From a checkpoint of a small transformer trained on Wikipedia.
Size: 11 layers, width 576, 9 heads of 64, MLP 3456 GELU, vocabulary 8192, 63.7M parameters.
MLP neurons of a small language model. Each row is named by its layer, matrix (up: input weights; down: output weights) and neuron, and shows model dimensions 32-159. Each number is 200 + 40 x the weight over its row's rms, rounded and kept within 0 to 999.
Before each neuron's rows, "raises" lists the tokens whose logits its output raises most directly, leaving later layers aside.

raises: " into", " towards", " over", " against", " by"
L6.up1568,184,243,185,209,280,216,174,241,109,227,193,185,244,229,121,202,170,301,224,229,219,169,242,247,192,284,171,206,279,214,213,191,185,174,180,231,214,256,196,197,208,270,297,151,171,222,210,165,158,225,214,189,211,195,206,244,228,224,302,191,137,210,176,192,239,250,150,186,223,170,260,176,232,192,218,208,159,204,188,229,143,186,211,250,123,168,231,218,129,263,70,229,250,238,168,258,249,223,161,196,168,331,125,263,249,248,213,142,239,227,234,283,196,213,211,153,197,159,193,221,176,276,215,279,231,233,250,220
L6.down1568,268,211,186,187,298,243,255,145,254,177,172,211,275,213,249,279,228,213,246,233,196,133,194,216,196,199,213,150,151,237,193,221,170,144,180,134,176,246,212,168,217,141,124,203,216,212,182,211,262,245,209,190,174,197,226,176,174,265,221,187,143,175,169,211,171,171,146,191,141,124,231,151,136,166,230,160,220,148,199,195,173,242,161,187,172,210,191,252,210,220,244,229,243,227,127,210,174,289,233,173,183,167,132,208,262,155,223,212,179,178,199,216,211,164,251,256,168,166,181,181,236,169,198,158,236,215,190,293

raises: "d", "al", "rs", "r", "itar"
L6.up2354,155,164,157,280,127,177,262,196,223,291,188,267,147,200,166,234,228,188,204,249,213,126,191,220,209,192,167,266,217,230,177,152,285,182,171,169,279,209,179,196,218,255,193,230,127,211,174,258,226,202,185,228,167,184,209,165,154,151,205,190,207,183,141,195,233,202,202,227,161,187,229,221,165,93,216,234,103,233,198,212,184,252,212,200,207,170,274,233,200,234,179,197,156,231,165,195,228,188,198,248,167,133,173,287,265,135,232,268,207,224,179,219,161,204,179,163,213,143,166,264,157,167,211,254,178,207,174,162
L6.down2354,229,188,230,146,161,204,199,207,218,138,282,144,149,193,206,242,209,176,183,250,77,198,276,213,259,160,268,173,294,185,226,166,176,156,190,132,169,119,251,196,251,212,182,148,167,178,241,206,199,187,220,213,191,178,176,190,178,210,226,234,215,142,205,259,129,274,226,179,221,198,224,188,260,202,222,197,198,127,159,148,198,266,139,228,250,186,243,208,260,119,253,198,183,197,129,265,174,158,186,142,225,225,190,158,284,217,232,225,205,224,225,262,261,175,225,177,198,130,216,201,205,175,202,198,238,233,245,170

raises: " 500", " 175", " million", " 1000", " 100"
L6.up135,229,190,136,159,147,205,252,246,191,256,254,217,204,176,235,193,181,197,211,212,228,297,197,209,185,190,241,171,251,223,197,219,205,183,199,170,223,271,195,199,146,225,176,258,199,125,232,233,162,172,183,237,200,174,168,164,137,211,207,153,259,291,284,211,263,203,208,220,148,235,189,183,129,205,172,205,197,221,146,193,192,159,254,212,148,206,208,198,177,179,136,161,231,190,201,141,219,169,180,237,151,207,151,188,252,211,240,118,164,141,169,191,137,170,178,126,185,188,217,184,224,178,222,116,178,236,217,123
L6.down135,215,213,180,170,158,235,224,271,177,237,278,295,204,281,243,195,268,232,190,222,143,209,208,129,176,218,187,198,178,175,250,124,202,164,230,184,265,209,243,227,198,142,216,234,133,130,216,256,222,180,241,225,161,248,241,267,199,158,234,202,246,246,206,228,222,179,156,195,180,190,222,226,156,117,188,189,271,240,159,198,95,230,238,237,175,111,258,291,205,151,126,183,120,179,280,135,263,242,149,257,151,227,135,184,235,126,205,181,215,193,189,114,129,262,126,189,192,190,274,129,195,251,180,216,188,187,218,164

raises: " team", " tournament", " championship", " season", " Championship"
L6.up609,191,230,165,186,153,304,275,199,201,184,226,185,157,171,241,199,157,217,126,174,274,192,170,252,180,230,241,254,199,224,187,124,197,186,160,271,165,187,174,261,144,185,156,338,184,264,220,143,206,274,197,281,220,237,260,235,219,244,162,158,156,246,237,182,147,179,170,246,164,190,163,186,151,209,153,255,173,252,227,228,219,205,285,251,235,216,199,235,215,208,167,163,237,273,215,202,232,255,216,202,160,168,187,256,200,209,247,255,266,223,155,144,159,234,134,158,213,181,209,165,133,200,241,237,277,168,198,178
L6.down609,154,201,218,218,206,123,159,206,168,228,184,168,247,208,136,239,244,183,314,126,110,233,261,161,195,180,168,158,211,183,216,225,221,237,200,51,284,249,265,220,277,269,220,112,178,153,180,272,197,128,216,106,195,148,184,120,223,189,195,271,233,212,139,262,251,227,177,189,200,184,240,188,256,152,217,205,197,155,151,191,175,151,91,134,204,214,182,190,195,208,228,216,115,178,212,137,116,128,199,233,227,220,256,155,181,247,140,170,168,163,236,199,234,185,287,240,199,171,161,226,226,183,201,105,155,209,209,245

raises: " was", " became", " would", " remained", " is"
L6.up2356,185,97,226,239,184,199,176,221,194,226,235,217,187,116,242,202,248,147,216,188,294,230,203,257,295,171,145,209,181,226,124,140,281,208,169,232,177,211,185,216,163,161,218,181,168,250,174,218,168,143,118,172,151,198,216,221,175,161,184,165,167,241,183,256,214,201,186,231,175,240,223,268,180,203,197,142,228,240,258,175,209,180,153,222,192,225,136,246,182,223,146,251,191,179,197,163,173,236,228,179,207,237,211,209,222,164,171,243,182,153,178,222,153,227,201,114,176,187,170,159,244,124,143,267,193,211,214,190
L6.down2356,236,209,141,204,221,178,189,194,167,230,170,219,160,269,185,194,199,198,186,182,104,157,184,162,134,208,155,153,181,148,288,304,156,207,243,147,243,130,231,170,270,222,237,279,324,191,268,153,117,220,181,229,198,220,162,209,219,318,264,232,185,218,210,148,141,180,195,188,169,183,184,219,201,152,165,223,166,156,204,184,252,189,229,152,175,271,238,149,181,162,240,194,211,174,146,286,292,221,203,229,159,175,198,92,209,215,190,160,215,232,179,219,230,135,204,260,208,195,221,219,153,221,204,138,187,213,215,243

raises: "s", "uses", "lines", "ments", " regions"
L6.up2739,89,151,260,170,162,175,235,218,220,195,182,222,186,75,195,117,208,257,241,193,153,227,204,153,162,170,221,226,154,232,255,237,215,236,352,250,157,186,122,198,196,164,197,138,183,221,230,194,205,231,196,127,192,230,193,194,274,232,212,115,210,200,211,188,142,153,164,191,243,174,162,205,226,209,220,171,228,224,147,160,234,175,131,136,183,1,206,233,283,203,198,239,231,124,188,261,148,147,131,238,229,194,245,184,225,184,146,185,182,284,197,201,183,184,120,271,159,146,157,185,296,202,179,222,183,278,152,211
L6.down2739,169,182,243,216,169,193,215,218,172,137,269,160,195,170,224,155,239,193,210,272,155,181,202,141,217,170,116,175,248,199,216,243,197,202,166,178,147,174,232,207,214,118,168,261,210,266,151,233,224,186,268,230,216,224,137,171,248,250,153,224,242,216,236,178,188,154,136,227,204,209,216,125,164,248,177,224,209,154,214,189,157,205,227,153,200,129,160,212,206,153,188,233,190,158,176,249,178,141,212,110,228,224,210,151,186,229,251,176,142,212,247,260,225,227,238,132,213,143,223,211,191,122,177,97,204,218,184,213

raises: "ica", "ae", "alis", "is", "ata"
L6.up2742,211,159,151,189,130,224,200,143,230,210,137,236,223,236,196,218,172,148,245,208,183,251,84,212,170,249,159,213,228,197,221,218,137,222,164,218,126,77,199,156,202,238,184,216,230,272,212,223,186,219,199,182,199,234,206,233,201,155,204,199,141,156,314,163,262,220,166,214,204,184,207,133,147,216,161,179,209,197,204,176,208,248,190,159,237,227,226,221,170,154,114,183,249,231,213,241,237,251,219,154,147,216,259,222,168,191,225,270,256,195,127,220,243,310,229,204,218,177,206,177,262,203,227,274,154,221,233,187
L6.down2742,230,198,159,270,162,180,212,185,221,122,95,231,251,193,159,201,187,143,222,212,183,198,165,221,163,248,179,256,205,222,250,176,158,216,193,239,206,145,167,181,237,235,182,234,205,188,287,182,149,223,232,163,204,245,208,198,161,253,181,235,200,180,234,202,267,184,238,207,281,227,166,161,268,195,184,159,225,208,166,157,258,209,195,168,252,216,221,185,156,142,195,183,138,271,169,138,190,158,212,162,184,201,225,220,205,171,185,310,235,87,212,155,236,262,153,195,204,171,162,160,220,211,224,293,228,184,236,195

raises: "ient", "ph", "b", "pha", "name"
L6.up1183,243,236,170,182,204,197,220,267,163,213,233,132,273,174,199,182,160,201,184,155,192,258,175,118,93,140,120,186,252,269,262,102,219,189,186,237,142,186,191,196,264,222,207,157,231,205,187,137,140,154,197,126,167,185,231,243,169,198,207,171,216,231,231,241,157,132,143,262,187,245,177,220,169,236,193,146,225,156,221,193,169,176,169,201,213,253,196,186,206,191,147,247,176,186,249,168,175,243,201,238,326,255,158,166,170,153,241,178,115,135,167,207,239,110,192,201,284,179,237,250,220,137,222,231,189,248,186,220
L6.down1183,180,285,205,202,205,162,187,189,132,228,156,135,236,169,124,203,222,167,183,180,210,241,179,229,178,139,162,176,201,224,172,159,215,214,244,165,202,244,155,200,221,183,224,176,242,193,155,210,203,183,175,185,190,164,217,204,284,127,177,131,151,205,212,132,149,104,123,209,250,122,242,123,166,195,176,201,239,156,227,213,177,130,147,179,263,177,203,275,200,204,222,226,155,158,208,194,196,173,169,196,244,205,295,217,132,131,194,265,212,221,231,170,256,164,133,176,210,194,217,222,249,203,193,247,111,257,159,175

raises: " |", "\n", "=", ";", "\n\n"
L6.up56,273,193,217,187,239,304,200,192,150,213,140,222,182,204,172,248,179,187,259,230,230,239,251,171,225,251,229,205,187,199,240,129,143,235,179,179,125,218,234,214,182,201,306,218,125,216,218,205,233,244,207,182,146,219,191,191,240,231,245,234,179,186,293,159,166,151,218,169,168,133,205,192,177,243,147,202,196,206,227,230,182,193,232,215,150,265,219,192,228,190,147,180,261,203,219,164,169,217,247,165,188,201,150,260,191,186,134,247,200,205,195,207,257,193,231,232,177,179,164,219,258,242,222,158,224,256,249,268
L6.down56,263,220,204,163,164,232,205,204,279,113,156,231,221,203,197,248,203,193,195,188,164,136,220,172,168,252,233,188,248,208,214,229,204,212,276,184,189,134,226,139,239,131,121,230,150,212,202,202,185,171,183,246,212,158,150,194,259,181,178,178,173,171,213,228,115,169,220,172,248,185,173,145,119,197,197,135,232,174,160,223,179,249,181,255,134,183,150,189,160,174,208,218,321,268,234,232,187,239,177,236,216,159,204,125,204,134,257,242,262,192,253,303,175,222,175,229,187,150,202,186,169,267,146,112,185,271,183,201

raises: " would", " could", " were", " began", " have"
L6.up1658,209,214,182,276,215,183,160,262,281,146,204,163,185,153,219,160,244,209,191,182,168,183,182,186,191,196,195,184,176,134,94,257,183,198,152,233,230,193,227,205,182,200,159,213,240,206,166,196,217,187,195,198,296,218,151,160,140,207,223,259,130,170,273,250,243,206,198,218,211,222,229,181,233,190,265,162,211,219,219,165,240,145,223,148,143,172,199,185,232,172,221,207,257,235,187,169,247,214,272,202,205,152,260,205,245,219,213,184,235,149,85,212,152,203,266,254,152,193,197,224,212,159,234,226,152,205,296,213
L6.down1658,215,164,192,158,150,162,238,141,176,234,146,182,206,230,181,132,284,173,244,201,172,154,180,211,169,183,267,182,226,147,190,280,185,224,267,194,250,167,175,194,189,167,206,239,271,141,183,193,174,201,212,153,239,226,114,181,178,211,208,232,215,265,182,125,180,233,157,181,186,140,204,155,222,237,211,192,209,200,225,162,191,181,230,189,219,199,258,210,225,137,221,157,181,270,141,196,263,164,244,171,187,179,158,209,257,118,182,192,267,260,244,189,224,166,183,180,140,267,217,207,171,197,146,185,218,243,187,215

raises: " Christian", " church", " Holy", " Church", " temple"
L6.up3253,180,129,182,233,197,261,139,185,185,249,200,159,219,122,253,220,125,238,230,179,217,222,180,258,201,249,196,203,249,227,202,221,180,217,114,216,148,196,217,195,164,199,231,216,119,312,162,176,219,155,184,218,148,292,146,230,203,235,158,171,192,182,200,209,217,236,244,254,182,220,148,159,104,197,285,184,166,201,241,167,193,203,196,255,200,275,210,238,260,157,213,157,146,273,220,151,247,252,198,205,292,172,187,279,120,233,224,196,165,265,203,288,276,190,209,239,207,200,185,203,251,247,244,282,222,239,190,236
L6.down3253,196,201,267,209,169,147,149,218,212,248,221,185,305,178,210,235,167,240,189,182,216,205,136,229,188,261,172,165,212,241,284,192,219,189,165,152,233,223,196,268,185,178,220,228,222,240,164,249,226,174,259,198,178,257,185,207,248,265,113,168,215,199,173,190,160,212,222,192,174,191,180,188,181,197,269,183,186,169,207,195,199,249,203,221,166,172,155,285,184,171,181,197,192,274,168,159,293,196,185,209,243,214,178,253,177,141,251,192,190,239,152,206,265,218,140,250,183,201,225,189,189,169,251,261,205,230,221,163

raises: "ically", "ously", "ly", " upon", "ently"
L6.up2585,184,209,207,237,224,239,227,213,246,144,223,213,191,126,190,171,218,158,191,188,202,230,232,157,145,273,216,154,173,174,226,142,129,187,161,286,222,245,262,214,137,215,225,189,228,254,189,212,203,241,216,248,186,198,250,199,231,226,237,219,184,182,260,134,198,220,171,228,168,214,252,192,173,264,278,152,225,183,167,221,325,180,231,146,178,211,168,251,194,151,189,220,183,206,231,188,184,186,168,180,124,195,198,173,206,206,145,127,229,205,214,254,176,147,208,273,126,180,207,194,136,244,157,105,197,186,200,237
L6.down2585,181,248,167,218,160,196,162,139,223,169,167,213,235,188,194,251,193,186,181,223,209,175,154,237,249,225,156,121,178,261,134,174,222,158,261,286,222,295,208,205,142,184,149,219,228,163,147,158,174,196,260,224,188,165,269,110,164,238,231,166,189,169,236,241,194,109,217,233,248,121,187,154,147,223,126,222,306,180,207,220,275,213,144,205,174,127,149,172,216,140,184,255,223,169,146,248,183,217,162,123,235,141,219,177,221,138,203,270,209,247,129,187,166,170,174,298,234,252,164,204,182,156,145,141,179,232,157,197

raises: " Christmas", " month", " week", " morning", " every"
L6.up1434,196,205,227,276,238,135,156,174,180,113,248,171,227,191,212,166,272,226,294,210,247,139,229,169,188,253,222,185,233,129,238,187,153,246,197,147,163,276,242,200,164,244,249,193,205,268,211,227,193,203,199,228,226,202,151,250,198,107,197,227,231,206,220,229,194,227,193,198,216,153,198,145,182,151,164,224,127,249,199,245,191,215,243,157,160,245,249,273,177,226,262,243,227,214,165,179,205,182,206,255,203,156,162,254,144,212,222,178,304,212,252,266,217,132,204,189,231,159,222,217,131,220,180,198,198,243,224,243
L6.down1434,152,222,248,189,218,223,279,225,161,88,192,141,221,155,259,173,196,220,275,244,108,198,178,174,141,210,175,170,179,196,255,219,165,222,196,191,210,202,187,175,235,198,134,199,166,224,199,239,206,247,197,248,184,204,215,185,200,183,153,272,200,141,230,193,93,184,227,267,176,228,145,161,204,145,218,205,147,217,196,271,202,187,190,127,171,97,240,229,214,184,251,264,124,150,181,234,176,173,213,252,256,189,144,254,201,259,199,203,241,247,173,197,162,201,90,197,192,139,211,277,152,93,233,213,189,181,164,183

raises: " is", " was", " remains", " appears", " should"
L6.up558,190,242,224,269,195,170,280,266,240,198,200,143,198,206,237,160,191,231,212,197,244,272,204,209,212,189,210,236,245,110,134,217,172,177,211,260,227,176,223,181,258,151,79,195,192,274,224,207,163,201,197,261,160,213,198,166,183,146,206,276,143,131,214,197,233,270,234,207,299,253,196,243,186,185,210,196,171,268,220,188,261,189,187,186,156,285,195,146,237,154,212,223,229,263,207,171,197,157,254,243,163,192,250,176,143,159,206,179,199,169,198,190,181,178,236,167,120,211,148,292,258,128,194,216,209,195,208,170
L6.down558,158,187,198,231,268,258,165,166,176,190,193,269,211,154,191,234,268,226,156,196,169,195,207,147,150,203,262,122,136,165,273,173,224,148,213,186,219,304,266,146,221,209,290,206,218,158,180,187,222,249,223,199,205,232,232,216,245,237,174,215,230,136,263,204,150,200,196,190,202,155,247,139,245,241,183,257,192,202,213,119,117,184,166,161,193,64,235,201,226,211,221,153,143,202,201,178,228,206,162,197,166,182,162,229,261,214,172,176,264,146,185,152,217,196,207,235,233,204,222,118,215,204,190,164,194,257,205,189

raises: " candidates", " candidate", " vote", " opposition", " Democratic"
L6.up3239,181,130,121,272,284,222,144,205,288,298,188,198,238,211,195,311,223,240,244,166,201,143,218,269,217,170,197,244,195,183,211,228,195,231,212,213,180,236,122,131,193,229,180,242,279,129,261,185,156,162,164,157,153,280,188,196,245,217,239,145,199,260,221,182,201,175,294,210,210,189,175,183,185,237,159,190,180,198,157,212,206,290,95,269,169,235,262,321,204,206,276,255,188,181,173,160,175,157,267,174,210,116,182,249,100,209,123,149,173,259,231,150,165,223,198,259,199,190,167,187,170,137,210,253,169,235,225,156
L6.down3239,172,155,167,172,250,210,173,205,256,198,198,133,158,205,201,251,210,179,159,139,298,143,178,240,211,156,130,182,217,225,177,181,222,142,175,215,255,149,188,180,140,206,205,174,249,141,164,209,180,143,162,217,137,242,252,273,147,164,188,80,189,171,197,199,179,186,230,228,165,238,234,223,155,220,196,198,232,167,194,231,145,226,185,187,171,146,214,224,88,225,181,266,239,178,187,222,220,202,209,202,177,163,154,164,146,190,173,134,105,163,163,179,171,172,122,211,219,218,232,233,140,191,153,228,190,218,274,237

raises: " languages", " language", " English", " Chinese", " Spanish"
L6.up1845,219,177,156,220,212,202,252,167,247,177,220,182,220,180,171,214,135,226,128,222,201,233,185,214,146,206,181,235,175,187,215,226,200,273,190,214,210,201,197,239,161,212,215,180,184,235,234,150,227,246,165,235,202,191,199,208,220,248,213,217,231,219,243,190,165,257,189,256,231,156,252,169,117,243,231,193,241,267,251,215,196,139,162,233,184,267,216,203,248,177,230,187,185,182,166,235,289,185,218,152,214,198,196,260,203,211,231,174,209,205,245,216,272,120,188,247,194,253,248,194,238,238,194,213,245,219,166,204
L6.down1845,218,241,224,177,166,195,241,189,183,113,212,193,204,163,210,236,185,193,203,191,187,196,160,191,150,199,189,166,121,237,219,163,214,167,155,195,211,243,166,254,198,250,248,167,185,222,230,199,196,257,259,210,258,138,151,178,211,265,202,166,221,177,230,210,148,190,157,204,194,153,205,213,225,191,228,164,211,216,197,174,228,213,260,167,234,159,234,254,203,277,212,187,197,193,191,217,299,184,171,185,213,202,187,187,169,176,182,169,151,157,162,208,235,169,99,218,190,149,178,192,195,171,244,189,223,158,147,185

raises: " Portuguese", " English", " Spanish", " French", " Dutch"
L6.up1938,182,193,131,211,179,201,262,141,250,191,212,166,178,203,164,194,188,231,212,242,227,237,125,169,201,190,178,277,176,167,204,160,209,252,231,224,208,255,149,143,204,240,189,119,185,183,176,216,161,278,282,230,183,232,223,226,119,268,286,124,220,214,176,204,226,186,162,276,193,99,222,223,151,190,232,209,196,219,190,227,166,171,164,150,197,259,187,179,211,158,232,220,149,196,164,242,237,201,183,188,266,266,144,230,166,167,193,228,188,144,266,170,248,149,155,203,222,227,207,182,129,216,215,192,220,217,205,153
L6.down1938,233,204,216,231,212,178,290,199,213,194,169,209,147,228,234,227,174,196,184,262,201,194,215,194,179,206,204,175,292,199,161,147,248,241,168,205,187,258,125,233,195,191,181,208,205,129,262,198,125,220,201,161,169,212,170,152,179,195,233,207,212,110,239,238,179,233,188,229,188,179,229,152,210,184,248,199,266,222,257,218,143,116,258,188,212,159,231,171,204,174,231,167,194,152,163,256,253,212,145,243,209,198,128,186,171,189,194,283,117,150,232,157,191,188,119,189,256,200,227,174,180,172,221,196,258,247,215,121

raises: " languages", " language", " word", " Heb", " words"
L6.up3027,184,190,168,201,234,223,258,183,200,191,189,181,168,215,231,202,141,165,202,272,184,181,187,154,158,166,182,241,285,165,213,223,273,224,121,235,190,128,170,246,158,161,171,161,189,205,192,169,152,195,193,235,143,247,196,150,166,224,179,197,168,236,298,78,157,260,184,244,232,109,197,137,106,220,240,113,201,231,232,243,169,155,212,162,202,289,201,179,210,204,243,256,195,254,162,178,256,180,164,178,195,195,166,198,211,129,244,237,171,239,248,202,256,202,181,201,180,189,258,163,183,154,205,147,266,225,208,203
L6.down3027,180,148,157,286,193,213,216,173,149,192,235,150,231,187,174,247,129,256,210,228,295,196,177,156,166,182,167,236,180,181,210,168,233,190,151,267,210,184,226,262,147,236,186,238,255,265,185,238,163,271,255,168,135,188,200,153,197,197,217,187,183,226,187,167,90,230,143,229,201,99,261,203,154,204,193,242,238,316,221,186,154,216,264,237,220,167,230,110,166,198,175,145,276,232,148,228,331,247,254,196,193,177,171,175,189,133,184,212,192,173,118,148,242,224,119,143,203,182,212,224,170,196,253,129,226,159,183,208

raises: " remains", " is", " was", " appears", " continues"
L6.up1073,165,202,177,227,262,193,169,205,289,242,273,239,195,126,232,165,218,165,207,174,194,245,169,218,159,130,140,135,192,129,130,133,247,136,197,258,201,136,178,142,157,206,221,172,244,244,232,173,209,191,255,234,238,191,182,182,211,210,209,243,173,196,223,252,239,232,218,211,114,240,191,151,259,201,277,200,167,231,216,206,267,127,176,219,149,101,151,201,222,209,199,153,198,201,152,120,189,176,234,236,148,176,199,154,212,279,181,158,235,147,140,223,140,220,268,202,184,240,169,239,252,151,172,245,237,222,233,110
L6.down1073,133,252,180,264,211,131,161,209,234,194,168,268,229,138,137,201,199,226,181,171,213,161,121,248,195,203,257,166,166,189,281,115,206,161,232,243,181,197,235,192,194,221,230,127,93,272,230,207,181,156,189,210,209,182,232,210,128,267,169,219,179,125,208,194,220,242,250,185,187,158,206,207,236,173,117,230,192,202,211,218,225,160,159,266,165,171,145,178,168,216,218,72,213,153,179,233,194,223,193,182,161,277,135,237,141,203,186,154,173,219,201,256,183,187,215,250,202,222,257,212,200,183,173,174,128,160,202,248

raises: " became", " was", " were", " remained", " would"
L6.up147,195,199,241,230,226,225,146,185,258,194,170,223,214,192,147,290,172,216,159,152,252,180,159,148,175,173,248,179,146,300,215,171,194,214,245,155,182,172,199,149,226,217,234,198,215,165,180,216,141,182,206,240,114,176,183,175,203,140,291,208,217,183,211,195,220,251,195,189,195,205,199,190,186,226,200,141,197,132,224,174,316,257,195,214,278,152,202,178,216,233,228,201,181,120,236,198,168,207,240,236,194,168,252,277,146,208,117,251,169,188,241,222,172,218,167,193,310,258,136,297,211,264,263,198,228,188,185,165
L6.down147,179,163,145,152,174,147,285,188,147,223,224,170,180,221,218,165,244,219,236,250,115,201,174,180,217,184,232,221,233,156,181,279,198,197,200,188,257,120,212,130,193,146,161,219,226,185,203,201,262,285,160,187,288,197,215,250,212,241,121,207,218,161,169,188,141,230,145,196,186,227,175,161,170,193,251,248,184,202,195,127,184,120,194,194,181,294,228,246,215,139,239,170,228,257,130,170,160,175,216,111,249,219,176,135,276,168,212,153,240,204,220,217,185,143,177,191,130,266,221,163,186,145,95,157,204,188,280,258

raises: " long", " period", " purpose", " reason", " two"
L6.up359,206,186,161,155,211,167,191,174,201,204,150,230,151,130,274,195,242,239,235,118,210,232,252,179,219,159,213,242,157,176,196,125,232,215,212,186,225,235,175,187,213,195,200,180,174,219,211,159,169,236,156,207,222,123,225,220,222,144,241,181,183,245,215,210,266,215,157,208,241,214,168,194,138,208,217,194,111,204,172,110,145,154,265,236,174,164,207,158,174,282,218,230,198,208,272,209,193,207,207,241,122,191,220,191,155,229,290,223,283,195,238,167,191,195,225,236,235,198,237,219,201,152,224,180,177,226,246,151
L6.down359,187,257,182,128,247,150,152,170,216,202,189,268,186,155,211,175,261,220,221,232,167,193,193,258,209,163,182,164,114,196,281,172,233,227,275,244,200,322,130,238,219,188,161,282,164,143,237,224,227,203,215,224,153,204,208,211,183,127,217,191,202,212,225,250,162,269,151,226,182,207,155,178,202,158,194,186,183,185,230,157,185,204,203,228,152,159,172,176,184,222,217,209,149,235,275,195,202,223,182,250,302,143,233,229,189,160,265,223,236,166,196,212,224,221,192,164,191,197,162,147,242,225,206,166,227,211,157,194